MLP neurons of a small language model. Each row is named by its layer, matrix (up: input weights) and neuron, and shows model dimensions 48-143. Each number is 500 + 25 x the weight over its row's rms, rounded and kept within 0 to 999. Numbers have three digits each.
After each neuron's rows, "fires on" lists the tokens most often at its 100 highest values on Wikipedia text that the model never trained on.

L3.up714:515529508487528541476533475518535494505501512465501529508524524509502507498518482506522456493483496488469479545514492461518545487526499507495472481493507461470446476439501498431507529510497462487525508465476543495528503506473504493495491504501500483500519489519485502478505527555459468471
fires on: "ist", "é", "ier", "ient"

L14.up397:476523500512526492489482503461497458484471489465513513450513488491474545477434484489475464483506484510487514504548494540498528477493502499477504499521536469499472488496451520480528519493535507458487498489477464502478524525515530513547538502536474528531491512522495503470505508493496509506
fires on: " an", "ep", "an", " San", "ept"

L2.up51:458492464487539475530467467447484484547476494496498466489499464475499526478518537520517516506503487541518502515482531505504504574492452518537484506545492512516485510492483486495505517516508485442539463492518502502477517479476464462523504491521532498489487502473525478492470508533506532477
fires on: "\n", "\n\n", ".\n", " \"", " [", "===\n\n"

L14.up38:519549448499508512531510531488491494477475519502542497468522488509507541529500505458471523478487499500471517441482448500499487482489510520513493509498511515516472515473515486501521563499505492461547494490497499509477461491499524494467531465468526487494550569530454519476483502451527521503
fires on: ",", "al", "ical", " and", " /", "ver"

L2.up225:509488497524485530505482427498517469545460495491479479503518503466530491476506483543561490505511496480496468491503535490512497501516471502486538503532473533501474502499474513490499505488510476503532469496488530479479505516510514457468496486512539484478485474493506436488478486510472515473
fires on: " |\n", "|", " and"

L9.up190:473512522512554521498512496527527489525494484512514509466549485502487533465478493530476455492523528476503532509515438459528491497486499485514501495495534499535538501479479489506463487468467457477513474486491555506524536444482503509535489493470526536475498425519538518448484519515517521469
fires on: "est", "er", " |", "ount", "ert", " "

L6.up352:512488479467504513525453495485512453503478506512489447533504509514501511465494540517467506502497483523495488534500486499497476506498497499553497507586492509518499544522498484452483513496564468499517524503499487418482534484484501485528527482492480460520463489507506530489498499506506537443
fires on: " ", "==", " \""

L11.up405:516527495518511557500492488473532503543489518530484482491485493462510482471495519540500522493515456471465465489507533492508517552524497524464501508507488517495501469523429520471474550534524494493547487500506488526474469521458505563471484455476521473485516506533523498486444488549537500516
fires on: ",", " and", " (", ":", "),"

L15.up385:544450506443537496504534486485502486511481509503503480512487506501504514472462485538517506462542456475514498466486449475529510499486535459529481514474540486527501513492495503498451521460532453490539444495484543488474516473494520508509512500483496492565540472490553532476464517481525503478
fires on: "er", "ert", "ul", "ur", "ont", "I"

L4.up450:465535526501492485483490461494517490510466513467533480524518485494495525481512499535523472483472541492515531505516425504527520545522469476452463508493501512495519489476494488509506493460487560460477517507508538509534490529500500448510543508528489509511513527505517466472483480526474523472
fires on: "\n\n", " |\n", ")\n\n", "===\n\n", ".\n\n"

L6.up428:509496528529496511469504483517491502506448454472504502488504523516490483505496511515493460492556494478505494557543506460515493547519503489502494555492503476484491517516495530507492526474470500506489466504483526494519505467511487519484506464460464474529477462520514466492477472492536521465
fires on: "ors", " German", "ists", "ese", "ers", " French"

L9.up691:498478515527508490453469469516526473493529499505498521461475539488515523491508507545497522499501473487505462477462517481485512535493531485476515543510500503480527515516480490495478472467535493481515491487545505527465479512474519484534430462489508441450493515489503499493516510486527456518
fires on: "p", "im", "le", "amp", "m", "ay"

L14.up387:475505516516507498502479451544561505522468517472497520483507524516496523485503517522482475477487473469494493473461483501468500476506491493511530504524507489525561479477495488541452550496499523505523520499495539470500539520474450522526508506507503513483501466539532480473467494493459486496
fires on: ":", "–", ".", "'", "it", "age"

L18.up440:539509534495500465508446493473488485470495512506499489489539504512468530489477478498476477474490526456460523527495501478572489487492507501472503499509546527469482502491470464519502496504482486487499478479510530495459542534514508552530513503543518538550514533459534503489510474496486489512
fires on: " to", " San", " an", "ont", " |", "ex"

L14.up177:490529454467519505446522478520577470514522514484522518480546513488477501508498513471533482480495510486487525488487480472529524467458464517516537499516503493488518498436532527507477531490502468456507458495521553485496488488513473475573470461497495500479507516491528486451524523467540518485
fires on: "ic", "ess", "ad", "ct", "ov", "te"

L14.up489:517531480513507481493467507444548500484483516539507477408525483468449547479501483499463472495501478497494476473527471466507457466490513520533499507535565541537546490538467514522490482498494490489490484488502507509494507497493540491490466533502518482458547489526466499494482545528550518458
fires on: " e", " f", "as", " as", " "

L8.up767:467504527486493560482500514510541496485492447464497550500507545534512564456519471511479490493506485536472503529474501489499501506497488491460488489493510505559501493504493503511499495512476489478509472497507528513481460488546513459559496530477494469538513488498491525489481496486487479522
fires on: " ", " |", " \""

L11.up84:526538497502540583486486520499543488470515505533500448512488492495513455516493488455474492468538511472487503444487462480542516487481494477527472511511480485551524512544506498478511497506491515488487474481481529497521517512493478507506488534480502480489475547524505504520499534465526524479
fires on: "ing", "end", "g", "ate", "ong", "aking"

L9.up744:511553494514498485507468495531473480503466499534514491458528523463488539511453531535515449485518433537516517498508498475487513532525512451488504504497537467506513534495504537478474575474500513527507513512499492479497482483518478535491507457469529479474507486525495531492472542498509563507
fires on: "al", "qu", "ic", "ual", "ious", "age"

L7.up477:494515552506510520497513464466529458528472506499485498530496516536504496482540456484478501473482489480506494508490489483502518511502478482465475463498504487496506493555482531545468509495470494540547525529491505496527470429500519493523486479491520453487536505487519462504522500503495472416
fires on: ".\n\n", ".\"", "\n\n"

L2.up763:518526538466482540468498516495570501548474524491502490478507546490500511489471526496482479492509455487466524512520479477539509470511497475504484507488527506481478467452524485496530550501458467440534489480497478514524520497464516507502465491483502523463530527476517458478474501527517454481
fires on: "ist"

L15.up191:489512500453508511485484508490515494553467571465518502509509498497441470499519518492502485490473476499530484521487492522462536484506563536516510522506507501500503485516447488516502569459501519514508476501494541434518493458534498496486531473446536516499498493485523505471467497487547520466
fires on: " and", ",", "'s", "ian"

L4.up255:499490465539479477491513449506511467571476516466492493492507522498500511480499555486488489493494478474509500495494501502520505570497476471474499490497455530483543463506469483530494471506508527488533472537537472492472481522516508535494459483468495478491497506539530495484467471553522506489
fires on: ":", ",", ".\"", "\","

L7.up83:498490559465530541518485487531526464516547558501533451513521537517522527469470485449467475490483468513486502488524538513527499531478517477487542498529489503492492504525462487550513501491503483504541495486466506510528497554514470475497465513509492458506483555495530501500513525511539476511
fires on: "s", "ed", "ate", "ubl", "ican", "ates"

L6.up221:542510509490545506522508480493568488531471485482486467507507495461514518488501517497501501478500502534447483517457500505501515509506459516434483532498484515486488484539486536524487543480465450498532515469508532519502495481524527497493479444492537452436539499526519492494468486531483526453
fires on: ".\n\n", "\n\n", "|"

L10.up760:483495508459520532502470480524479485510481464510500544518523488491480483533514547483495513507511468482494409495506493497528530516478469488473482491569519552556514504501514506508521476483501491513507543499462490525462485497524506520508458448550548477496470485514505506505495507491526528449
fires on: "-", "b", "emb", "ard", "fl"

L14.up42:487565479450526484509468529528512505526465509488534507497518488507501543480533515423497472478482518518554502489522453538515495503493545541514509494493504502500491520507492482522516526510492486486517489556481553492474459458494499536507515466476539488500512505515500481490479493489463556478
fires on: "ical", "ic", "ary", " and", ",", "ess"

L11.up95:476540493483483503541538472516513502503508514508486488476506499462489474513462508493484509532513567492513496469506500444509510451458489491545527539560490489552480455494548549532497543493565471490472493514501479480505488505543487493507431499499509528507506541497512504499502502506526508520
fires on: "d", "en", "ted", "ed", "er", "ra"

L14.up112:516529447480527454487501469483503484549480503508511507487536551476461473520508507516460488472523479482479485506504480492485550548498512472485535519516489531471509479574451543487475528501524464507501489556516523475530467496543488545561468505506489487520482508506459561487500530495537491471
fires on: " of", "io", " music", "any", " Air", "ing"

L9.up282:508511527481504507513499471523461488486438469486494508533499505505530500514506440498516494511528464498488470520472467532493478481499516478498503501490516503529508484476470534498502515526507520493540533514496497495481516456485520494480553484431536478562499503524499496471499505537504507469
fires on: "or", "u", "r", "-", "m", "i"

L9.up701:459479446514489511505465483494516479552526530497464479487503555477472542532497504480486456476487503473473517545477509485515530543497503514474515531480518529497488517496534582533481491556506522503489547546521539476492452498505534491495510527480483493464496484507482493517513504500490514529
fires on: "i", "o", "a", "an", "h", "ine"

L14.up432:475527497481487546522514458502513511493464490538505481479474487472459519475487476542519434479481508467480547478492492509537488488498535510519514503515525524514499473493512475460512478479534424491474486495490513479492518534449499497508502476492486531562516525480509470471493523507480526443
fires on: " P", ")", "N", "F", " |", "g"

L18.up389:479519506503495495494458487529477488514500429523481475516497497472464484510484461490503475454495468506450534472461512497510514482505513462494525525534498512532505528473487511487472535484532521513512486497507486494514482450472512504532495494435484506508477500479515544532446529544518506508
fires on: "e", " pre", "pe", "ine", " De", "or"

L11.up478:523507505499504495473511524559491511477471475547502491465476501448469520527485503470508491490466478503463521482510482488503539505523485518479496529546537499533499513510524543496457557506531502513487515521518516486484456488516455451494485495492570558533478505495513450480524534496507528461
fires on: "ic", "ific", "qu", "p", "g", " known"

L10.up342:513544476486538538465500475528484486514500526487510496489496537508486480465558500505495472520526480470509512455484512517567506492481517519521533474507512528465536493501485510487474508493460495508464539487505561479505503511493478456481482484459435509491498496507504510463496516486530551511
fires on: "ed", "q", "lished", "ild", " of"

L8.up248:506539488529499549510500502547523491522484512466539513502511484489486511515472491452461509514467507528478502488513475483489491534513493468491509502549479527501487465459439537449448508498536542486529509457492491491473477532507482488497494498542537495433482502471519526440479522500491513522
fires on: "ong", " also", " the", "i", "ing"

L9.up118:477530491506506538512443489459526484509523510497521479479504461478471547456505494480519501489515529503495497489467489501471502498471509504527526528506537536530481462569488496472520528499507466475510471475487515506486507486480439488486518506526514489470525524514539459428487535514472475532
fires on: "s", "h", ";", "r", "g", "l"

L10.up710:503486511466475506503492472477491466517507492527490469504492499493466538463501475511510454500492508522474490491474451528491495444510502544514526490489552540514521492558487499484509543545532490517479485527502484459508495503490506512495528483528494518509523485560550521506474467476502508478
fires on: " but", " of", "19", " season", " and", " that"

L8.up327:493498524510532503493531449464500508554488517531472503514475523525488501516514497500495533480536494522454480461479507498522516482495480498487527485543465540482513496555458529514529528529487480529545525482509518497496492474500526485487532443525505453475564499529524448471486497481491533485
fires on: ".\n\n", " November", " April", " February", " December"

L7.up366:442517511543506509528452479439506502501485458526494485470576525491506514471536511542520481504522487511485448508507478515503494498497510488506537523544536513491520502479523521495482457486527489507470477492525460487508472506492487504529484466496544492515462499512523520489511513507506533525
fires on: " ", "s", " |", "ings", "ing", " both"

L15.up749:497547474533496527511510501504562452475479503481478515506518459558517551555482506465489505482500500521467487457534432510515500498504491517489530506513471508488547510482449546485498487499510501502532517515490513471524464513467517494521467523529543550466484493465516519486509508519494489494
fires on: " is", "ing", " was", " later", " it", "attle"

L4.up618:482527540461475547523477503491471493507480494478420484545497502507484527513519534515500494491500475491464478470544499531475513457485474522455540448496508514503511508511495500490478509521496492475491506439519524492489536518501544501524463457540535486462500481485483509495526491550524515494
fires on: " to", "T", "t", " would"

L15.up713:461484470507523500538453474524504483518458520523535502459529464498451522493485530508519507524512497488486459513489509467510494463487483523518540492520527523529525525492530516523537505488498495472471513481484507467448452512528445534516460460498533478500460487551537513523529486524512503504
fires on: " L", " a", "t", " A", "er", "ol"

L4.up50:500519509485484508530464491467493497508472498530511507532539472527492497528500521484532514486499485509511498543534463523515525564500481477512477552524512531481499495443476500435504508473494491494532467517513514495508507505531510488472482427495494514491484491554534460496528498528521547494
fires on: " pr", " tr", " he", " r", " cr"

L11.up715:453520482472459511500465504503539497525519535542512526528531494509537503460500523486469522495500505483496450509483457536493490491477533469539536477519486533508481497505501495519546508501510509509479479491500484491507470545487452496496496527473502460509485508475540472486460486520484483499
fires on: "ing", "i", ".", " |\n", " and"

L15.up491:485492535515528513471451480512478485539466506504527495481522479536482516499512456535471495482475513504513535497467482470512469512491476484499504516518517546510548513509453523518490517494508484521481535518486476480480448561499482527493436465521542456482481513467564536495494500453493503509
fires on: ","

L11.up495:501524483513523558447519513484549480466505511523519485503487482489526498535463492469488500501535507485436485445487475513491560530474497470502541499509472536535533505473478499490510506472544518503479502492510492476468523562460465494513465496498526478458509515465497553482523551493499528474
fires on: "ong", "ing", "ate", "ed", " along"

L10.up613:496500445465503557545515517538543514492468501531483452495506503488530516490420486468476506499529476513461463492473496507506527479485509483514500481509486506521502517469454522497495513478520498491524448482510492502484527534479474471516450503458502466453475536531506481449516546509505476516
fires on: " ch", " along", " d", "ated", "im", "ong"

L2.up748:470546533468476489463519458517490507504491506509527544506544525501496539532504510498519475466471497510481514496518488472503512473490485504523477490536534497504534463515483581488501537494450532514483508502510545507542463482509499512518511531503508499505533495465519479474500477526498531479
fires on: "\n\n", ".\n\n", ")\n\n", " Gen", "\n"

L10.up433:480523483470515481507528495486492482525501476522493478451500491500455514482553487521505451494521536449504509472507512466489489495441472446536514488519465515491511508518501476477517526502503461491457510475528540495490500493514515497480494499485479510474522478489460575398513496476498520507
fires on: "ain", " of", "ed", "est", "st", "ild"

L11.up329:509494523526469503531499496489516511504516481499473473461479523445478470520500467481490478500527503456512504470485488473522505455488491446518549490543502526503512513460524517528489502506517434475463472517479472506492492530488511515525482520529508494489543465489546470496444513506514525490
fires on: "b", "d", "er", "ange", "D"

L7.up365:491503529507521558485445482511504488500476526519544481456549463552519515453518502461480490485491505542520505474479492520497526509477497504443523488491515520498486475476479496520567554511465512459507461479446544515527544541503507485502500522540516482517502492497506518435464502509505503542
fires on: ".", " ", "C", "/", "S", " and"

L18.up106:503523507530522550451467479513508460482491539532521487466495515518537527508462487472515536497527519467475549504538540515511538506490480481456477506522485522523515491501461516478500513471512509484504506481517498457484522499463509540505465529519465518515502538487459492493475522505504466504
fires on: ":", " Am", "at", "m", " Em", " am"

L18.up642:479499505502508508425509495499521492472494495463485515473476542517510477501481480475503535494527515458482524475517539492535527531495512497480516560531527539494544478458509531500491471482540470504553480492497479504450471474507535465489473520497492519514494517506491483445517520486521490482
fires on: " d", "m", "==\n", " det", "p", " Am"

L7.up281:507522492490518525477481483491539513511510494537505474563536508481511497459477508483500543484465471514521465479495454533499526496461494493477486509504488543497515527470483527524512503462510544484477482522474538485507537529529469470480531501502547471494484531481568463461506500517508506487
fires on: " and", "/", " st", " |\n"

L11.up346:523478500500516543499490474491523479503519506548507508481492537506494500506444484478453498508515507486518506505503476532536553464502491482494494524504510516508521484458533543508513499512532519469489486507507466489470526521488490510525454445423546509503530493490468509416490523510522505475
fires on: "ing", ":", "ode", "ong", "ight", "."

L2.up149:455474533549484510497509454484484481519488512520514487461516518465473545524499531514480486454490501486515497519547499518520545529483486490486523514536530504503478464500456534475521523472475479471528489493500532517467491512501475500499478505513532521474522496467552479487492471559481479486
fires on: "\n", ")\n", " |", ".\n"

L14.up709:434513490501503499498469506475490485515518529461494477488517484510496500425493497522508510536495507468526438473514479471499487468509541518495525508555482508497539512538471465542535497504481473519515495490470472491498518553516522474519512518493553508475500497531495475500486490455535480514
fires on: "a", "s", "'s", "as", "us", " |"

L3.up509:484507479480487513479495439492525501493452496544508451545526564504499526470525499499498465469506511499468498512516490492578505543497476447490504533506483482514497488488469492462526506474534470511471462471497531512521518505489492456533476504553515494479496499481540504448485499512498528488
fires on: " |\n", "\n", "==", " |", "===", " |\n\n"

L15.up21:501502471454485518488512517487522511522533518509511494500526525498506531471456471492524466523497540497505548493498506466517498465478526506487530481519531517489462448500498520490482561538521478483505433497501496491456506489476499500557498497491505558533529489510524513475474538489515482452
fires on: "F", "g", "ad", "ig", "ct"

L18.up762:493527477548500521515442540519501495500451507544483516513550492507460520498503508440491468539519483504485489517533487500518492510511492491462507485544537551493530511484504482519474513503516483490461503441505488523503471468504461495529473462493533457552481486529504526533511485524491553459
fires on: " a", "-", " "

L10.up301:506508448448533488480503496547526480477500476497508534507502501527491480500499443493508501469495493508464527505480489481471469502472455506492526520525541521497525443498516506529510515516498520531529518505467462492522478503527542493515540467477538478511504506522498501507519509535553489474
fires on: "en", " of", "ent", "t", "n"

L18.up261:474512468517497519468473480475512483528527486516507504520543500514544531452544499529494510521509452501482536518499467459509519482485501497467474507498533504528491509512497500509522529498484474512473522521508570502493474533491536455575457513456524516482480513531482507448496487476458509512
fires on: " S", " ", "ig"

L8.up29:541477510476524518484469507499527472546411529512509495554532509492506489543522525458495520422522532507463490545515512501484524544495470479485476485497486505528513496565468542480484502514458472517502508487495503517516491493509503514500487473535516453511483520520519532482486502493509477484
fires on: " in", " of", "o", "ing"

L6.up119:559491553495520512506522514460584482532511498511464468496476549483525507465495500473500504490530517518455474504481495511487494486488462502473498519509504489484466483524485496481448494548502467501515494505496482516524504528502522474497481488496508493451509505528514517504472477509515511480
fires on: " \"", " |\n\n", "ec", "\"", " in"

L14.up12:473520422531481496486475528521472510518452507538502504514547515482454532485512485468426486467505526476493561463495491485554502501475478520501509494502538579530471506506504499532472498478529513475463511502512530478506518476517515531500502494456511522505501510554481485490521522489499520458
fires on: " ", "r", "-", "t", "3", "al"

L14.up354:477522501494495480454492512524497481503504524555539521476506490556519508458501499461482504463473469503469520528483460476533498491510524507524534522531504507463505494483508466513540489486487454495525480471448496485507476510487492517517552448474500517501500500505478496473484518495502511507
fires on: " man", "ers", "ren", " Play", " go", "ents"

L9.up152:510538471521476525481495479486512504532465545541539536499501484498488495446489474548480479497521450470545473477562494504491503479504526456505541493496510509468529491544474442569492506474507455503476489499491491514488559491529497504525508448428522482499504483490490449479478470492520520475
fires on: "a", ":", "s", "as", " area"

L10.up614:480573425496480523518459477506489496495494491566548478493491531506509534466507512487470492463551489470479498502473474453515511472517525491518506532503464473491521458486500561472510498508539500500518521534484497490539483513486527506520476516491483480482485530546513477474496518552484548519
fires on: "ation", "vel", "any", "and", "s", "ed"

L18.up182:485504480482493500492510455509519501506512519510512497521537474532480476542512490455450468510472487517508487510568476533511494452487519475511553450498456520519479487538426502506489518492500521481531526447500507470476479515491473521538518446550536472493484542558560514487497515470489513495
fires on: " ", " s", "duc", "ult", "un", "ac"

L18.up472:530489490474492521512457480481519477516498489506475480457526483521480513451501486535500492513531470485530504482493530490518538485482488496474461510458488491546480505475517498527524529507532468506484535509463460532523537507504517462502523512448498507499503508488502524485477514455561507519
fires on: " ", " App", " ("

L9.up125:486476519518491503502507473497484462532506527496522495503510465536508483517508542529501493500510488473527483526466478494534541495476450511456451465497470526519527519532488505491489542483510510507527502523514471508466462490522541533502457447515516475456526512525510474486495475516509482498
fires on: ",", " |", " (", "ad", "est"

L14.up384:497486450456479539518507486491519441472478545504500489490466494504526523503511509484485497512525482502481467447510493532493512482522496498517535428516522547504478506492487503493483498525506496467495532476498511481517499540492471488507473485472534494503526544471485502526498488539464514475
fires on: "ed", " to", " would", "t", "ared"

L8.up524:500519495522490488524480464493511494504506502502474478463517502534443509477525526468537502460472516541540517531460478483535497505472481514534518486501500526519472494474462534503476570530525443458493493467454495471509465489483509499520467490506547526539537502485495505492515497513483486521
fires on: " to", "ust", "ut", "w", "18", "19"

L6.up484:432502492510502506535453437505484445493491497504501462484534495515534502508510545508511503508493494496505497478511468495511522544525474455534531517522512517551509511493489466486519540524559506527506510501509531459489533517502482495554524498504530498524505466477504466483463504510518509482
fires on: " |", " ", ")"

L14.up356:458475470506539530489477474462562489537484529513503494467489517546485485469494471496455469422531498490554522483509520484496529496466506483528508529509490505501469439532489522458477552508490497535479462499521526484501521464501476451502543502480480461521562524516491513461498509515485479510
fires on: "ight", "on", "is", "em", "es", "al"

L10.up533:513521519559510512492491476512539490528510509540493530481519506490494477513453473501501480459520490468510483490517514500461495500485504473543532552508476505521501500487447511528494505455535495468496500470525533530482492519491447512512500490534500444499513514503484506510496538506518476489
fires on: ":", " la", "sp", "a", "o"

L18.up146:498481516476519525497482516523530504508514518495527496477511470477507544496501454507514457496530528509490539482483512491490498480469549476493529497495510534488513502486488483485505518523519478525485489464522541499477523492482508502498539502479443514508509504483502500476466521489508462532
fires on: "al", "z", "as", "r", "os", "h"

L8.up100:513524512491556508529459526488550502519524488531484478479500478514461517542513500509488526463478525505526522457452472470496463514519482473484507505468493516511474535481464500489467509494425519493503468525518524517467522485461472493489487479530518478467494497553530509462492529516485506504
fires on: " on", "outh", " Bar", " ab", " north"

L18.up129:522517496463508499506493491525519538497477461506503458487496483479496527458488467482481519477507534493477506523480448469489517444488503513496559510484506471536507516514515551520480550511495511462494483472482518501481493505494511515485516506424533519546515536543487512471497495547483488460
fires on: "-", "r", "al", "os", "ific"

L18.up577:492538488487487500512500456470517482514503511479483516471512494540467520486523509518514497493508526461507528523464498482480483470484474517480514520510490554489478533462502494543491523472550506452455497529458456519487518557491484497496525511493490576539513505536514519487452482531559489490
fires on: " (", " ", " of", "ut"

L14.up424:455508487500486489508458484514487475481496508497501511473527459519470510414543490478463496495497483552507538552527477499527519521468478532487456558486511512497496475521492537502506552499507503497495499447505484460483519493482499533513475483518549491470494544485483519471507539500476493474
fires on: "ut", "ock", "-", "w", "ist", "as"

L7.up397:539511473502490492549443509518514470577479499469498487466494533476490543509442499448516432476502512537490486509458506507492476528495502529519500547503507503480477500494518544516455476511539463511488474494525526491462480514464535492502449516556511482509506492504519559491449532503506533520
fires on: "o", "u", "uch", "al", "er", "i"

L2.up125:468494490497478499480513461498505480541470531516508491461517523473493526522497528517479458469493526522512485495541532514514521489517489460481496505530509508534497482453483536497535523500479487489527449455495533541485507526518510523497498487527549518487504487506518472462479495532464521503
fires on: "\n", " |\n", ")\n", "|", ".\n"

L10.up572:533516502463497541538487511508514512508497472495503460533531497472477486549516493427466461490517497511484472474477443532506493484506517525485472499523474522542552523499504524506494507500475482489471488449511545484523519513484514527488499477485544482512479471505521514479481494548498549432
fires on: "u", "-", " who", "o", "-f", "qu"

L4.up338:536524481468484496465522503507489509507459462489498491452472543500502507502550510498481468488473498475501505539491490476525488544501522460550515512504509499472538504558499463496514483486472429562497471524507530490538523416520499508501477495505468465475472507568478504505504472531510476480
fires on: "ors", "ers", "les", "ies", "res", "s"

L11.up454:454501497491504541503490440494512494518511508469462538490521493527469519508492496546466504485501511445485496486518470466534474519501497472531485518510477499528540493504486527539499502458510481518508488542480510511525513459475509510504496467513505517477491441510534526452497512509515555492
fires on: "er", "at", " |", "w", "17"

L8.up371:485507497517486493498489431462525457526505526500499437498513510540511552513502523497492489494495475502500479491467500509567506492495450500509493474489459555503497490548452518488510487467527503499522464522555520495449531524515516493508462445507523489492502480496554461474482469503501526512
fires on: ")", ";", " |\n", ",", "),", "\","

L7.up80:505526528491541496539508479501553490499484480457482544467521485483486487501478487487495509474514491538459482513455504497499496470485471510488510496522479525515477473513499534493529518451531472506531504464512493493513487520518532488481452423502544452451542493514502520510490521541510520487
fires on: " \"", "ing", "te", "ome", " known"

L15.up257:512504524516500483484499468508507502517467513509452453526506526508471489483524487489462480507502483480476467466497475518512485521500499523516530501515527548505522501490473513500502529509537453509515518513491526494514496484426548511474452470532493502491545467530497507474499478513527466454
fires on: " and", " to", "ig", " but", " or", "ud"

L15.up730:498527502523505455511483508486475491546488489501531488506531481475409492497488497501493467446491486483500505484519447461484502514517491470475488511526513489479531504552512479520483508497493476455495457455524533510496475496514484479499532456507523485513483485515505515431506485526513473540
fires on: " of", "est", "ive", "c"

L15.up379:491501438518487488486498464480491508481446539535516450482536515468453519462549484496474507508516497502512486501498486490501480478473465484496504478509477515562538481565459499508482505508493525486482466520534491485486482540525488509550485507480511503497492488514540526490463557496496534467
fires on: " S", " ", " s", " f"

L15.up247:487529518483497547458518490493502451488524518496455549554445515492492512493500501523529458540500484525520505466498456479459497496472550513499510526512492486496522546499519454502533472514511489494511498495499500501495520471481478476528512495498520507507477544513524505507490492511468494509
fires on: " at", " set", " won", " held", "atch", " At"

L14.up532:487499497551518488538478504470506519521395494501493496485555502501499469442515467482470518517483497494489544495533468464548465501465487451530527534506495522503513506501494523495519519523461505480476458501463540497465482499505502477509504518509534509513520513522507497508474523523523509460
fires on: " A", " as", "or", " s", " S", "od"

L15.up612:432510522509482541555518479526492478505511441485503506478534444527504513496523507510511545525500482488516473499503470499538493497469521546478521527470496514563483461506458491528466497463505500467467506522499486470491475482487469521465472497453504509491453443518485477465461499480531506500
fires on: "ure", "er", " (", "ing", "ery", "("

L10.up5:505497474498530496539508490484486497492520467532486506447488490536534517476485465494532476485513493469498494530470481515482490508487497491506496494522518486515498484523457483499512537488465517531510519514532487495529450457518506504519573488505496472540518512528534531538541511533502514484
fires on: "ost", "en", "pen", "ort", "ot", "ent"

L9.up628:488513471465526514503480472509522500462502477493529461448491510490470505484466520485499462479515466505500506524498482507500501514524506474520533512447490505492535490486530499470528544499507504499514505527441545477534458509477503463494485434454498479457514520516510517492525471520540545470
fires on: "s", "ic", "an", "ican", "ed", "ian"